Part of a small language model's weights: biases on query, key and value.
MLP neurons of a small language model. Each row is named by its layer, matrix (gate and up: input weights; down: output weights) and neuron, and shows model dimensions 0-191. Each number is 128 + 32 x the weight over its row's rms, rounded and kept within 0 to 255. Numbers have three digits each. A neuron's up and down rows have the sign that makes its largest values positive.
After each neuron's rows, "fires after" lists the tokens most often just before its 100 highest values on Wikipedia text that the model never trained on.

L6.gate180:110154154139063134157044117072102101073049123091111157049145121128100089118203146097145108208116157143113125134126083099104165123103134109195129118114130121171090107124101143136138094128165128095192096134108169133094063134137110110119160092124149106161150087141211109107134109144169093164113092119100104133097167145113109116100138103196153099082055127119167111146071124123132091169169142114139097151128089157144184120165136150117135110112116072129083151107146110126125122164118119143207109093177165152168150139104096164135086141104140081165095145134114177176145063169129164171
L6.up180:120115155124119186189186135212115126096109158135162103145166172158080110106148133111129133150100111125150125107159093088133162129152096173070091118168139159135102107139144096152135125147162150145121084074087159123138130147129144127158073100136078077144112097125145047101088081205122027171098122117171151164138120154095111137123166153141184101087107183084114057076075143128064141174086133121080076106089107124210180136128119117103110187113145095130096185154131153149146168103114092097119074150131121121160125112120123156125149097143158110105123092078150158093125155122141168147
L6.down180:096139106137166141129094176178143164101164146124140152109097095105119137101111148231137089131118151181161141118168108107113128141086130152117171132112061113135082125118064101126124103107121107172175077161134175139150152046155115114057108111128140129147117178101111120187107129121190159130114184171121141178184067140118129109137096141122131089093162170110158169129180104146144140143089105100141140204035044097085147114151129092132102159103148148154176124089082131124054107136138158093083196091084114147156118161139119147111146152155144128167098121108090106112100069144124099130
fires after: " A", " C", " D", " S", " M", "Y"

L6.gate193:135117068117093167138123121113144092120186152169099117067088194128094120095131140177046125162089031102106140100159110173145105078157106156144129150140159138120108137130145142113149107147143118067085131090128098186089124159189145077074137052122117150121127119125100162158179170147089170141159145121068171127148120109106097075134094136102131158196131174059141160130111056143144097079125117111092090161163089083162100103110128156082183107142119143108121162127100102103135172096120133113142174109160171139126164150176091092126122100157092125158130171127079154074113146113098157080
L6.up193:153066095086149096177159165116142157125152193149115087142191072157148134118163101197085137145098128094117164144162122143075128111066186089154108093125064138104149070128127144106126112084111174152165116155148144134073099152122150128135118156112113181053117091182087169147128089143128199154147110087154141171133062111148155137118084149170140155113103115131127134177147137090135131127132123139126194143206140103086123118123175125150154101116150180110109135154083138116146151154142209122146163145121155107173101093084123087124107144159222164065054141129100106090126138133119146141
L6.down193:177122141145103158128106097096087165141113161068083123148134148141180144094185153165013120137145145067150117115084154068165155106122107112137080134113114112122142125174165097051085144134119198110086160036123052174109122136123134105146130127137095134148084140127119094053190132129131125127121133132121159082131117126131160177094164081107116097108064117078128097121128165094135103110138134101134189153146135119096126062066177113141131079135159105093119109122109109143117167146137132118130128150126143159120104131109090110000117112119121159106073180147118128136137114104126143123
fires after: "===", "\n", "==", " ===", " =="

L6.gate445:132152094161110062099132091159110148103157117165161165134133121089157133118138177118150140110150104105141147127122156043090168097140166108156146151129154089145118172102120156152117153154080121109141172142153090186128155069087118092124127194085120119181105144143142033123019123158072128074121107089088133116071123145101160131143119165145130066131121139106091157146114183119165148118184120125120108113170195208120163173128151139099130126182126123170136145164115128103191161123103122113068109134130106136182124169103115142114217140107152104138129181098088138101167161112143183088
L6.up445:166166131162078106094113048163144182053101139095126127087087114110132109116127105103177108114192131081158128018089128120117179119154103114131134164105155148154125175077161129077170117134130138104116118176145079206123090118117116098132141108133086106147077149107147090090105126128101083117161155114118065121082187111130092126098140095108125128137156112142092140100200136071115116045145185144120134153110113160107097131129180096103104141145120109125147128174161143134117136152143151052105071116074071059105156132106135136154194129167143144172109119138107083103131084096108169127
L6.down445:144124120133140087120098184140134125121155120139105131147127164121095163057138201183110138127140140094128106159107102097089162125119103108148126122118127100107106108129101182167148133125063133103130107130145119163139116132192106148156109112222121172135120134122133138040113145088057132102096085184170189091119106185130069149098160127173132119091164118104169112150182094106102135122100159162121167080111124119101144093169156144147184128119088100175168111176128114134109143119086122130145118151100128101124163154085067108000115118113169128145096120127127139141095121159062181111
fires after: "\n", " J", " h", " Qu", "act"

L4.gate668:139090147160146161122140162106081170112112160081136174097123074124118156098091170137113155120181123064105031076093101155119169145132127133127110070149137108127150144114167157132144173156147111160125160177056112135125054093166120088155094088115114123135073095143132085125060207122156124137104095133142128098168107043126076122133189153148094125178099117166109129121077093099194120099143103104132104147112156146123149083101127114099076085090118127091100115137117133109138160090094111147101127125152132128095037164104154192175189118178129170134118148092119124134113151057150132121
L4.up668:116105164197189131104170117108108149076105161059109105092134105094104148131136107077116094129053137141047086154126131139145128149114153112198120162083165174102139124091167143094088105199165123158123111155086084152093139079141109112111161100115133113134129143135182139125099111158179176114084211135107135131098110106149148143120149080153144176138118132124153111149121096126131014115112152160091153174105117174173198160144143171152149122132109135134174164102136148104180118092130134156103108156098163136106060142134150107150178186148140130162124140148135161103058062107141084159
L4.down668:068140150151181100125110173175144103117112125169177084109164137062101153126134088205133153101149085125152160119091186164097090163138147093161122137085164094116139115102077140155091156128135193134125102138136138142133184133135131156156172133142158089177103167190142125088104098151153107150134105154124151149118138155079155112112112069105138143071106143127150117167147096142158102122176229167109113134116120075113171149183087139071129132157121146132133122113162098118109085150175133078092127076103092096162154127107193189092196134135047137117107085153141122164134129161165086058
fires after: " the", " Pr", " M", " h", " A", " F"

L3.gate613:158146131087067202139088103085119162081111142101145110104132103137044164221107118110086108131033110141139071099101144166149168106126077087113116114158165124112127150117131121106109122073165156100143109108116092092136087143200110119128141119148106145095135138100102137163143120097187102122120121097165126147110076111106110088117161123077210138116090124127100117098131088102062168099120121105112074071156070104132141119123165094098144180105169137145110096109113149186127142123122132077108140124084093190135079085128107075158110149092102135166146126174098170095140191129126167061
L3.up613:083121151080155124165194136194060142082182181086082123085121143150132166170125087143111086016111127118133148105110081135138159073142123132127175126108160101113157164161108128161171115105132125141135088150141142065097083121147150162113105157118063058175129120054132122157165117118144104126102116134163104167167091134141067185104144136130110143089078130082156135098116080098114095134177138115177080135156067131164131167096099146148132160122177111114095115142107156154124153125173106169105101091138136083110091146148163082120119181092096179136149144147160152138152157109112140212
L3.down613:154084068091070161140152108189201129119117118099104141091090128081121150116129108078168144106100054087123149125169156107134174108142153129105154110161128120071113149147114181128150136145135116192088130134110081073143152104120115075107160143115160193093158193141128103074148202089107074100124166143156110157081097157154119141137113089173138129060134152134096158102145117109123132142118130098088111065111088143083159155130143118145085111098158118097172113129175137146123128155151108106146097112159157061168136070159117139050138167127072112116107044148116098162201133075136146096
fires after: " J", " N", " M", "M", " L"

L6.gate150:158076084107103144135138148161142130127172152075107148171110134139150146116154128161100077108125114125068121139138155091136109113100147079128132123179175099184168154119158156132128126114123114131165131148124141172117110107115107070127173070114151160176107164098126120125080094133170152160165106106182160134156087186138115069131098180154154095099132107094156152105137107104193122089133103130077098162142068084098120119126160147156166114094198123104129139066092240111094146064149141152128100230128142083088092113127140076142065183161132142148129152163065169129134101102074144147
L6.up150:151084126114088079162138119107126125084158153120114122116101094226117170149155143194088098133126135132105087158140133111070117134151104077073135140212131106166087117116090117160094144118087090157104097091109122144143142123149109131168114112146148156136132114064112075095151121142136182138113127130128179142073185161136078079118105171137198104146112059094147150097135068088066141144091149145150142154151116097124076139153072160178118078071202153143118106113102161143171134119134129170109131201181111100140132160164137064121128121152120159131118131222127153180097154142126162150
L6.down150:114109137103085122122162180066106074151145114158113126169138104125142184077118099155121205114121140115134118117081125074177179122113149127086167150069097125107181143157138108118170187116127146169130136182167050150079195109129135163125156117175106184088177112099203114054166185114130095129064101151113100118097096121095175188140171139096155159096139098161118130117104151100099155121088104084180162126101114107127123088095146136114116136163150120161133143137105146113156110129110124125109177143152085144120128213080126131056168154144128102104120164177151112194103112145172152096
fires after: "==", " ==", "\n", " ===", "===", " In"

L3.gate521:112112122091114140177106133133124170108092168147155151123167144093140087139152147114097212094168182089186136122098111061080112084069111163144131094112092071148148163083127158057198149117153082082156128133160079103134126124200115154128127145121091108157175163116124084150144101100105183138128074119131166111204125130129106138135130109151133126135122172103161184092128134080124171168112128122142067111183103117156160173140084077142134125136128165133119124090128138084146122126136103170162101152157110136093086136061140115142072170113129170107174152120127140122144184143020170181
L3.up521:082100086102132176208116142115160182114127151120147160104143097131091089171108127178116117091121035167118111146110132152134130094149164139117168121075141093131134159123155105160121123109179141142167122110162048147118075090112132111112137177113093116075175153052146160102097105126175132193143115088149140090133134080145154069165165137097102144065134164102106108050152111109101158161101153151143102111160140132216118106130170156156107133140111168073131165071136166120151134134114113126131127105107103119103090127177086180165081186128166117179146115176092155116106086043140137122
L3.down521:126174089079131171124140110103132194151106125098115135173161129088159093104148161181075169157109150113115204100091112093144164116144107117092148173177076131060156151165145156130084087139109139192102135103109106149142165139114102124144148129153130094088146152145142163097200087133164080072117054160109151117143158108200078099129162158167101169057144086144134131102144134071164131135155161084119183137088103180173184105142124183153136113052171135188112183099128109114147085102130152134182148116092128133110123166100100123106118144150119119103137120115168071109174137145107130173
fires after: " M", " V", " v", " Mich", " R"

L3.gate95:108102067143107126149087121122195156124169141113075094116111198155139122142139173165121138098075132095159095176150180133133142125180105095126108099159106107094129099139111064114087188101124151134076148140055094071124086157129157107160147110120150137129142141185060122134163128069164122171102116103127125203141137154086128105088061151099139120215097160134166147113144093110136157159117144123152098141139088122082163201117149153116147071086122127095140143128107168096131162102100139167138125167109118160083135142061117127167185146136095097082160139130031125117069136133066134106
L3.up95:094143122125108136179139098089170147121128079083150095057085156198119135106150141107113126140164099134111122128109143143106176108235115167101133149064108159130064102192122110149099072115185170140097105102089109115157149173093143189117140164160091036118142115130107114118134144097145196123127100116135063124115127152173118092122139103098132126177084159101100139155142115084150220137104176134160111111067146132153148078109105166081156127102183130147133054064144182123155171126162164153184125119113136114106128173132123125124128091141112146101133125191112154148103103137115176099
L3.down95:079161095066131142169173116144094180140156163141123141105104101150167120087180152106166094126152138069104134112144130121102116136143087157143125116149178150164162111119105164163143130113149149155096168157182154089120153132114139163202127088207137164095143124135156070135094135140175087135155155132154155163110088097097147157124108164212095140143192138175075128107142075114094152149160127119137140118119090118147122120133139158126146134142130124109108134117134068137120159105162106107079116147128103135141150120100080150046118155133129084091093000103117164139055144085100155122
fires after: " J", " M", " C", " S"

L6.gate354:186135096117128100147099108100129132131101112132125099100107141080152140120116112126122142175150085173217154170044139112148137161109117093091144231111152109112154113057167095150121166144076169108165128150139109106111153051114084173140090061115139116096071135087160082105093146082094069089149172146115089132082149143122105138110158104172175140102130144170086221150121124083129122133153143149136096131103103143148129141110154159083079171133103092146114136133120141093136097154134083083096165113129160235130090127085102108126160115145110099114074148128131162099099169162122092143
L6.up354:168123136101118118142112122095116144099067134137106086132175122052196126115076104157098088138110091136162139158078164098113125171135103084128160218078148095127133118065170088120134146107031168084147091122166122127121124102092093116146114065133127152124075172066171089114111137100102094098156186196150106099065150173089080152115110083120186150117120101168109209134113186105090145148132139133141099145080110167121153123108130199100090188148121139136134123097140129122124105116133079076097161090102171164118134123098130086121146131138138093134057122160139111090119162133128129130
L6.down354:126131066119122147071075148131107138147100154123176100099140179105119187137098120165116144154109137125116127075163097157126126105110138154122148108042171108139094095126070107121105086158082188173172120052139139177093109181111066135152164098166101170158122155121092192052130068135166094135114167125097114168089137165106074156078095124124134114124153138136147119129102134157061141153069154074148102170152106096129167102120101154195168135123114104111142097126105120108123099117122123135159160121147149169098166137168088095006106129107116103120124073175119131125103106113177141169
fires after: " —", "%", " 0", " ", " 2", "3"

L6.gate409:124151102120133139153108122146162151125098149141152150102100119137097093122116197121078129124078098109166122151113120137187134099141100114124110157193252084173134142127125126136140123104142138023088154131152115143157081134143116140115101166081136117120134118049133082121122121149159163122160114137167147074088120154104112122131081135107110123149057066100112124161131164144155122074129076115151135166086124112092103112102087159130138128104136129125050155127097146072158145159095113077100149161097137190109131110159158104113114179109091142046139255187081128118116144128146131154
L6.up409:105119123103141104107135146126151124093130103154092092100133158161117088154097142159128139140087169145146094107159152159159117084139127109114071184148124134163148149223142211204156119092117132167140098101094137178120149097110156170140134110187126144169113184109071064103177124167106120202157126152131114101116122156150171108137141097150117177135140070127124086157128097072171096111161100103141165197113131077123116163071162170143147052174075110097144119113079110104111133148139105067153175155113179149143197179145150150115120130145141146118139102150220110104118088101083133155
L6.down409:083142117113142109148145115115112135050094097168060113137122103135122101161200103145150133151129146107147122091135126148148107102089161114101101164056079163092148138215132192172139117117099125139153117137109144141084140106112113132146110106121117113146095132119096105092185134140100114217162104129157111097127136132143136141181172100160166214105112124140152112099166082098192112165159128115115163147124122134151142153080183150160237092139106145102163126120095128128120165127136088109209138158106173190144181163081124166096159118093170135152077168181205130139133082113090119133
fires after: "\n", " =", " |"

L4.gate107:156140102138138126168142125110157173121082154086054112116122179088057142157160194175136191171082122088095061122142160121079146104079169090133135102108141101100111098096137129099166081138069133106157146150138077152130129196126116108136079164110142199092092129077157165113179128082118151130139122136137118084125149112124154104125064128102103119140092138167152099062165152152140118194161104086088131141146057166127140138164157116103063150099151135202170146106157106143153172135163156195137114100086140158159099093137129184119140075129142103134118142072156141192132112115115151106
L4.up107:165141077110143206149112183153088158134151103172076134202176097134138173186155136142111152146110130152108111091127105149158154156118151131138092127104094123130104125127146128115165161061184161100163130150087148101122143144157133111139142120146131086127162151180128114086106104119122102126152133148179160163071083096164087125135097125098118116177175125187142073116138138076164171149149083112113074193205182103141147148091161053157116167059097078100109129138105161149164141084113100109114140063171105152166127110088149126130105169084091129124114122184174112130122034147128147089
L4.down107:130163136153116140139167160157091167164169098114169125155099061108136192162132145171144129164071153163101153120118118125177105137096172141148154101120071114112111125106099210099158094089133138123150153142050145158166173179091145115107134087126208078111148104109109103163141143166060124158121158181086095118092113127159066093221082162139076139125177154114174122087155109149117158125121142153089149161173119098207153064115181125117140125114168109115114100112133141081194116080160107114124097108101151088164179149118113122133106122102103046104092157135128135127130131098115130101
fires after: " V", " Q", " D", " M", "ig"

L3.gate241:128109124151107095123135118149133058151132166088138104121147147137067137155161140187106134166129131115142081161095118070139192127131148119113118124131126103104107100128089136132151164111196099128144176120089112172159105150149075152155121057088139127137036126128147050163182186134165105088081127160129111124149144117118045140137161178109101151160071110154157076113085095121148102127119096136154134150138139120168132108128076155086107146117164140181119144180151199201144173126089191174127096144158199124086126148132142131190137100149146183071088209133105130133130109149143166106
L3.up241:135191157082118183083143141122117098156099099133165197166121166226173144085139109137145101149200136122188097152103066076155107134120097168131179108174120090104086147150117159113103156102154117070147138109138154142184102134138127170137116114098084162149109152167091100120128107126099085120096168123189142101128118175160128119101162080122108157178120142112173164098077152104157157117118104094102155104193113120151140120120097126101128112190105184162120104129124150141111139084039087135152110147129106113177162141117124111136185094046139112074129157174144082134170179162079116155
L3.down241:154145140088148128112147161147158105098125090091145124163125201170160081150137113077196092130159135128111116173105104122164079117194081153126158158153084145117133143101127097137116232142127064127129135138104112123137074126154073207041161146135074188119075151136119150139134094151088135101137103102121120103125132152153113115102104152139114151190165134083142068092109148115143162070119155099135120150126129149099091144122148104171104111097075116152162093090152105127108124119090126112107143132140192135083070175189079102148195110072123108093151101128166067161137119103096165194
fires after: "E", " Con", "ister", "artment", " E"

L3.gate548:134081126105122118173159133094103131151135109066150168017120134175143099105148140175097160137139076065092112101137150055105098129118137131140089097114122197146073150141151103172157121127176154177153097148089093120069049133097128105160111097129097072132147129121115124143180106150162098144116076111108101098140148106105180073127114172149140099097092113139117105140133099114125106176102067156166104119117088153137150167131118092114096108122171061120135085062114155138109148069127139148154067139152120124133140079092135188141152184180134141144122128092081133076175133061143123196
L3.up548:219096173170160164101097146161136128142180116067105125137110141146122110091105128190164122083234154123148131107040126168151176080148133138181091147159135164119156156132103154166109149104150125094114179127083098090142178161135164126134177098068125131144176100060130117135099116108122126113127127139133115125124151143148069122098166109151140171124098092113181135169168122083155134111187096178116130136123064160118187187151083162072157095142121113132130146134133160110163085151099163108190079161172082109114113154125089139117187129159102119114055132115137084118116130085126117103
L3.down548:121163150205176195148116162144164144159115101161117125184123114163168119111112083180095153133121134097152118116109187098131071167159138074143091096113124115161054113110095120164171119128114129155103103100152175152131083084140095052117148109119202139127180137187129105130124076102143089146147135145141163109133107126131151169161102140119125113105161151126097134117107119123113070127126139086156124160124166104167109091093117157121102093182115114072129187185117118143099215160203145139144098132128139115057094150182049095070131171172089142055122101123157114136098081127135156110
fires after: " C", " A", " H", " M", "C", " K"

L6.gate432:089111135180134156112147064167178138108154076154196152144108133150057079099156084114160156147111118132138204161115127167105152165170129133125126115173193154080106153121125075196144160048128155067142113142131135134150114081147138058127093160116151126113099137143082125128105153117127102108079151122119101117094128118135108191128193092118155145106137124070126111143130088173147111129039142167087131167142075150124081142150124124078150163088171143127130122149128110132104152178038098173076152117115064179128062101154120116155150137104137115095150148168090067109138144115156149102
L6.up432:120105158084118117118113112142169131080177111144119090160130100107124116071136112142117179083129090120155171172130154191110116178185151136106102093164136080164128174118149090165134111096164130117162135169112117105160202140134121094149079143154100163116120134181094147119103151096085135132086222140091178172056200142155071111125123144143151114110098148091144154173106134164092145148123140169133067198156129166168131134082134155125074130158148136098139111081120108134142131100040071076088104179064094158200094148114148190139143130118131148173145113157138100096165149136124163127
L6.down432:082159150086146125104080149099131099097122160225122172142195091099098144154089134107176094162121127076129025126136144082118107127071121135179146110103127079175112139110072140093173113130094060125115135216136154085093168137124123152089180079136067100159107123114127104067138110151111161144132147162052146122157110148115109129086074180118153143158089082164124138155150145134121197131150086150136138177155147111171123140116083152119119072141113070092137095136065173100104161127128147106128108079142142112126155153116162135079132135157110166128119141121138151152174111091081176149
fires after: " 0", " 2", " 3", " D", " 1"

L3.gate395:183110100131097081109101098156165145111146107149136160130171150108067104197071136115117195088124143053211130107128183107071176129119125168163093122131137071130131192118185096112145124098093081114121110142160194125140102162135155171119085105120196188127121139136118117157101165112125190143193090151155114157120128109159128183123118174163193132166073131086114151156138151145136129118129127154082096197117170102130085142167113124126116117134116115170084125125126167120136082088087154198130117077142096189069107111115155116162104121089091126128134139168074142091133159143102088118
L3.up395:101104100165141146161171051139195193128159167102106173165038166131140101099068133136147171166113103165103180150186089117149097078118146177151104156137112120113159144125123102151149149114133123085140127164101107095114121119051118062095110153152079161096140160197130157128118112144143112115059113109119108163112144137131154074159125107168122135092161136041157098146151184139114092113128161107102114144082144131155123130128188197184172093122116091130092144159110159115147067095147115193134150089146204116129127127186143123139166148160109087179134140132149151113132091130174143167
L3.down395:108107106069143099134109202077151153102143164150097172187176166101129110134152142099131103150160113116130126139123158120192105125142148145094148096143108138172156138110147136157122185145116200120147154133133167120087078163177133175211144094164126125121156126132118141112111074135114084129117107114128163175145129145134136108150174098187083134110064101126141128137118163054105137145123135131097161178171103156113235160177145142096089149145118140128146079134203102096119163169134107099124081076097061064216166130101082146113121144147179139188100155136109098132168137116154082128
fires after: " cons", "v", " V", " v", "ic", "om"

L6.gate463:142145125163138116066113139125161173087155168099167187175090089169157117154088112165141136188109161120142176110139130086088137081106165103124122155157159168092158184131212157124171141080152150142112172129141126149113104136111117157157153093118105153174180073104160098108169111131112101018166151098158138080094145144155101100150125170168094097153100151112154117117076129199100141135108123092105089083113130163107113147097160164088070149142100147118093110147109219102164180175118183110176112111131082120108177104108091083075168141148080136118132141165100120109159105113138123134
L6.up463:145133052158164144138066121125116141118219105151135145083143103109126098149113195116144097124138179093160201088157133134143151138105126129070132088124191117152160154124156130188151093117087143074167180153179164098163143179170126126144163147126109083106125164167097107121084106099095182078085169095168100177140090126156095132152111190130132166154188088129147140126119145136113124171161153152105121123089122224141115148096138162057105108084130157071198133153097145145123117183116105124195207093109112160181147152120145119130135093091104095141121132106126107147120111108108118138
L6.down463:187120081123074085123123135090207123108135096147110113102137103096019128135178115111134112174202157158139092153155138153103114141095156180143156150199127141117172111161173164147208116107167147162097101170130092060146128152094084108124157110106117155131161088160198136129119093147135176152100073102096166094102128173151100180148118094159086124120124065114143112156119111128158151115081132191118088081122093131113136100082145140173168167183155139135137080098154102149142124120136131113065136108145115148125178116128135177029106098137110132141121181129172153120122148164136112120
fires after: "\n", " m", " h", "w", "for"

L4.gate299:097114164131155179186092134114147171109143134127144080081100162174141112115196129122139141134121114112126098106150132124109086063145096151130101111091136126143124116135158123164127047091154144106159171183135148090152135132123097131159125146104135109077135106158126146170114129107151142129189169129083105163076104087147150102131096105079199072089123129172081131150185169127157202183096161189216073150103100129144131143104128123116133175105147119144144090115158156153159138161172122145067129128145097113120098085076070145148099133183183112081151139126081204122136109083092131219
L4.up299:083089151096113121088122098162118133135177152098156104118118142114106170178087128155143072108122106141151084222119106169127085163124080143120168126207106106131105105080116153148165117136150148079172167096178169129144041149179118157105187098129133122115117127119066067113127138131087089089136088122209138123102104089126124132119151124103112113015165106084164103152146149100137154121134147129114139178182060138154168139122152158145132085127119155150175085139169161143173129157128120150060155126083097109120148080062116103148162159067133119119105106165110118132076124117126143081
L4.down299:095083136089115154209134151171176142077110168108113147152111083076152119146140140162196179158096153126183164088138103112117149070086098146086173149044124104099103127102120117116149085162144177162100111111117112176111178134166145115165084074157075124113148119132124111115158128108163118077158111159144173115146082084139089132166103150154109171104142125174054130157120142112097134152124108152143122100088058125197129154189141149160100144080114197149133171114120104153113143161136130161115090121154085079096175119180171158159208163150154114133114176080152152112073123122122131123
fires after: " J", " S", " Ed", " And", " var", "u"

L6.gate506:147146142128141157114096142178136095116054138123148060114099143130133162170121148141113046151148103145138136146079067119197107156132139147141141102148153149198100134171074204100079180091145123133109166142100123169112150191161117202097185177111117101148145110109114074127108111068147086087150124117199074111122072090119149123153130121128132161125126062098122155177129102114137110153136110165147101121132140151183122087126180137113190110159149162144115119084177243114116098113138060097145115141171104130108173103148107146165161129123139157108160143144112161177178115120102112130
L6.up506:138142114114166134129138094099073113165137139157116149112137136095132106099155127124075120147087043144134120171157095018179074142102095081161139136103193078149136117104111104096102138173135144133087112120223158174080119142081090162135113132121173114159094136139122124124108080149167112171130051145174165138127139089094130184166145068140137154087131102069097152142109109189104124156092144141097173107102082140131104134142164196093190133120072114087168171101138126105076099149137160123097115116115178160124089111175148142141160104107107112117068152157141098115192110123171112158
L6.down506:141129098069194105144169121050112142089137129120181160159174135138142083174086123150177134118120140135051107115097096147160061113123142113143103125170061136103141124137134207144056092193122149108116184188092184139149101085135168115139153120158167198161177115133120143072090080179146112121171095097137089085112088073186089138098140190116129117130131127108110156104165101154147135081162136124102122078100130130148100082126142105112116119143108162110100130132154164112182085192125142109095121164181163160143099119104127138082114157111090123174158099145114085170166122106086120148
fires after: " =", "\n", "C", " Loc", "ar"

L3.gate643:081072211139096157181141148107153099178161176067198078133145131151203106098110137172112144128144083114141096142158157084153164100107117175102087120114124104107092191119139151160129126100135105112130154126053127105148132166160158158136169112145105132128103140134154150111164140061187088139159105150132106119120149188130099107119103124145159139184077112095136106117162175147159122138133130126116094059084114124161120091112098159152173209115063132170137096136117164083143136076135133166133210125164077136210112040105152093117130113163137133130141134142130132109162155102157171153
L3.up643:134105145141096094144150080130165226156141126074101076153136114099139077162126149125150106111112137093181091159128181068162140096170092107095091087109135087132094138146136185093121132139126119091129061097099082137152128112120139100111182111150131131082153135174204143101203121144185084157139080138185110109186178140115076146096142159100123132172086125072126073137112153053098110139167165080136057102146080115156158151134063105157108138108106137115144126103118154120166172067111168104116109118143064162174177154129130102116154106180104160136183118126107125100149151142124116124
L3.down643:145173115098104151138124172160173095169140190174152131078137166100111159068109149216153218129120148057115106105096149065087083111119132145118136133178125144197100188099146182135169162104133174109076149135140159145164085193174103111082099079162131162092134120138114149149117125085114137121145119156185139126110096088063112137117143146128109110130179164185122093051170112108067077192089122141137092111150124071136125152109133125124127113095145136145146151155165083107114112147134136180126094124115083098117174108130115143123153144155154146085105094188096161119111167101130169152
fires after: " J", " R", " al", " E", " var", " V"

L6.gate532:106094062083105131143171155056123152147156133111102173071089141122126093097120172097053106144078139160084178152124166124147150080091133119140089093108117142080115080103142139129135145154090100116113112117119083183145151124138159187112171117120150099127138137145139164135109123197110148139074132077089089126154108157144126178126223123074150144175151138097095145130159146134163130103168136172093182135164125180134110153125128139168186110092069148090163108061094121154162160153114140134145148138070188124094087149177084127115059110089073126083076158132126152122089109094082170134
L6.up532:110112130090083096142088142119090092157129107153109137091114129118170174177124112117095116124141148135116159175165119120111124119130145111090135096169115096130108177179095101125065177118148124140086165143044136126187114141130149153114185108099126085132161100159150148122102190129015170043085161084114085120179216135115169139113162137142119147157105143113066070149163088152100085123175130135143138082139113134157094143111119172157154117147145125086084170175102099147134128202064169099154093123113150109168089143141106159124112095090124199129131165142118133134075143178135074140
L6.down532:107111134141104142149153099101100099148098104174141143155133121141134183098166183142091138162096123082152116115162084118160144026124128127181126158116150079125155151156130156152121130139128135133141146111164105150100167112120162094149132120168128146135105117109120093000157108143148073156099138117133132099116123073152111107133106141104170125177136068132176165087076107122134126074125103115174098173131126148067088134126150134089136144119128140134120133117134139113157141100189093161139134097178135129185161102133136089000150097150092172161097131120107151132131131134137124122
fires after: "\n", "=="

L4.gate749:092170097101135136120165138098104144134099150126131131164128105131080157138150122150122075173081076161104057185159146146148100174139142101089133060137071143075150095146135148106149157119157133109105144145179097076159147131117068136158118156082104144122138100156120132131145049122120117068090136147136149124114181092140111085135150143146114090196135178162069101148138092110171169149165127068149133125096110135137087117128155206071140112136144179129119092153156197097177177122182201140121129111226120155172105114149143079112094075097063106146161144116140136119163073138161131117
L4.up749:132140124087106128118137144130141112113037065162093070142150153126072126136121163121141101114038118156113106096141141151125108156096103122120130110129120117111084119161147085079190151084119093119200117119124163158135108159121051114171150091123103108090119160138138169138143102138210170135120210159126120080138128101132122095161161156143128116179147149176133112119121071171157131113118059082115095149133110155113075150105105126079109129118157154142128104150169084151159138106144143186085102106120154191174184091124102055143105148192121110134185169130120068169116044173134121104
L4.down749:129188142145147114101131111130138055145109119119097179213150098121169083110122077085097139161085165100107146151108152129084090141166074133166107123136115137119148118125093129097174168161126114160102117112153154150118100091126072106101159170079051121170117112189134116123123170119152134114159132132126175095121166166114125113037119121144150155128124197175105116118125152161080168165104150171084130119091157183122123134135136146172168109114141180122158113155058130096099150131098107129104110084171160092142113110119082067000096142093094151095147119129123102115176166120074134178
fires after: " one", " am", "E", " M", " ne", " E"

L6.gate553:072149139143123120088146103125107071113103134138144123157167135141118131138110120122164140138102151139157113146054165077150140118158114115094123112143145116064121138175139134134089108230119127080092111158151127125154178129165157230120136107064129079135175078130160116169222165136080140121137108146153137118142111119097129078144163182127166127149116120096100147186105123106081169186116147182152170139159120107107158080130194091093124145150102143145080085076149160112125111164096103082139100130178069200137166106156134159113182133099117144181168190094128154094170139121150080146
L6.up553:118104146181161105073143081123190108195103149109114141087086150145125092120150114155140105128079197143158053133072127118131165220127118079102165151138106160087080158157115114147187161134126150147085097142127125160123108118103131132059165210150171094102096126141058111100131132194146072131178083113157139101155122106083140120109123117112186206096101132142147115138114127071105146146132112097148076119128129131100068124099140104128118113106124114165148152099165140104135161112172133122105160101177070130151136101080110070106130177129127114093050082113164095133119155077171095114
L6.down553:152177108146155105099105194123104125134133087155120124133086145058176068115114171171131090141130159136143183107092054146150099075142134125100105130122113146110166125150075123118155144139122154134165127140143075186127102155117180138149095119120124141166032184106140185093122091136142108148121164097148080119127151149108109133111093101118101169178140135097145144122187215146166162076146198147129073173166104133088110103128200139108140133080160098107100172088158062116165111139156080109172157125127153192169129117118142110091118162189135099172074138141136061121127121147175109151
fires after: " =", "\n", "oin", " s"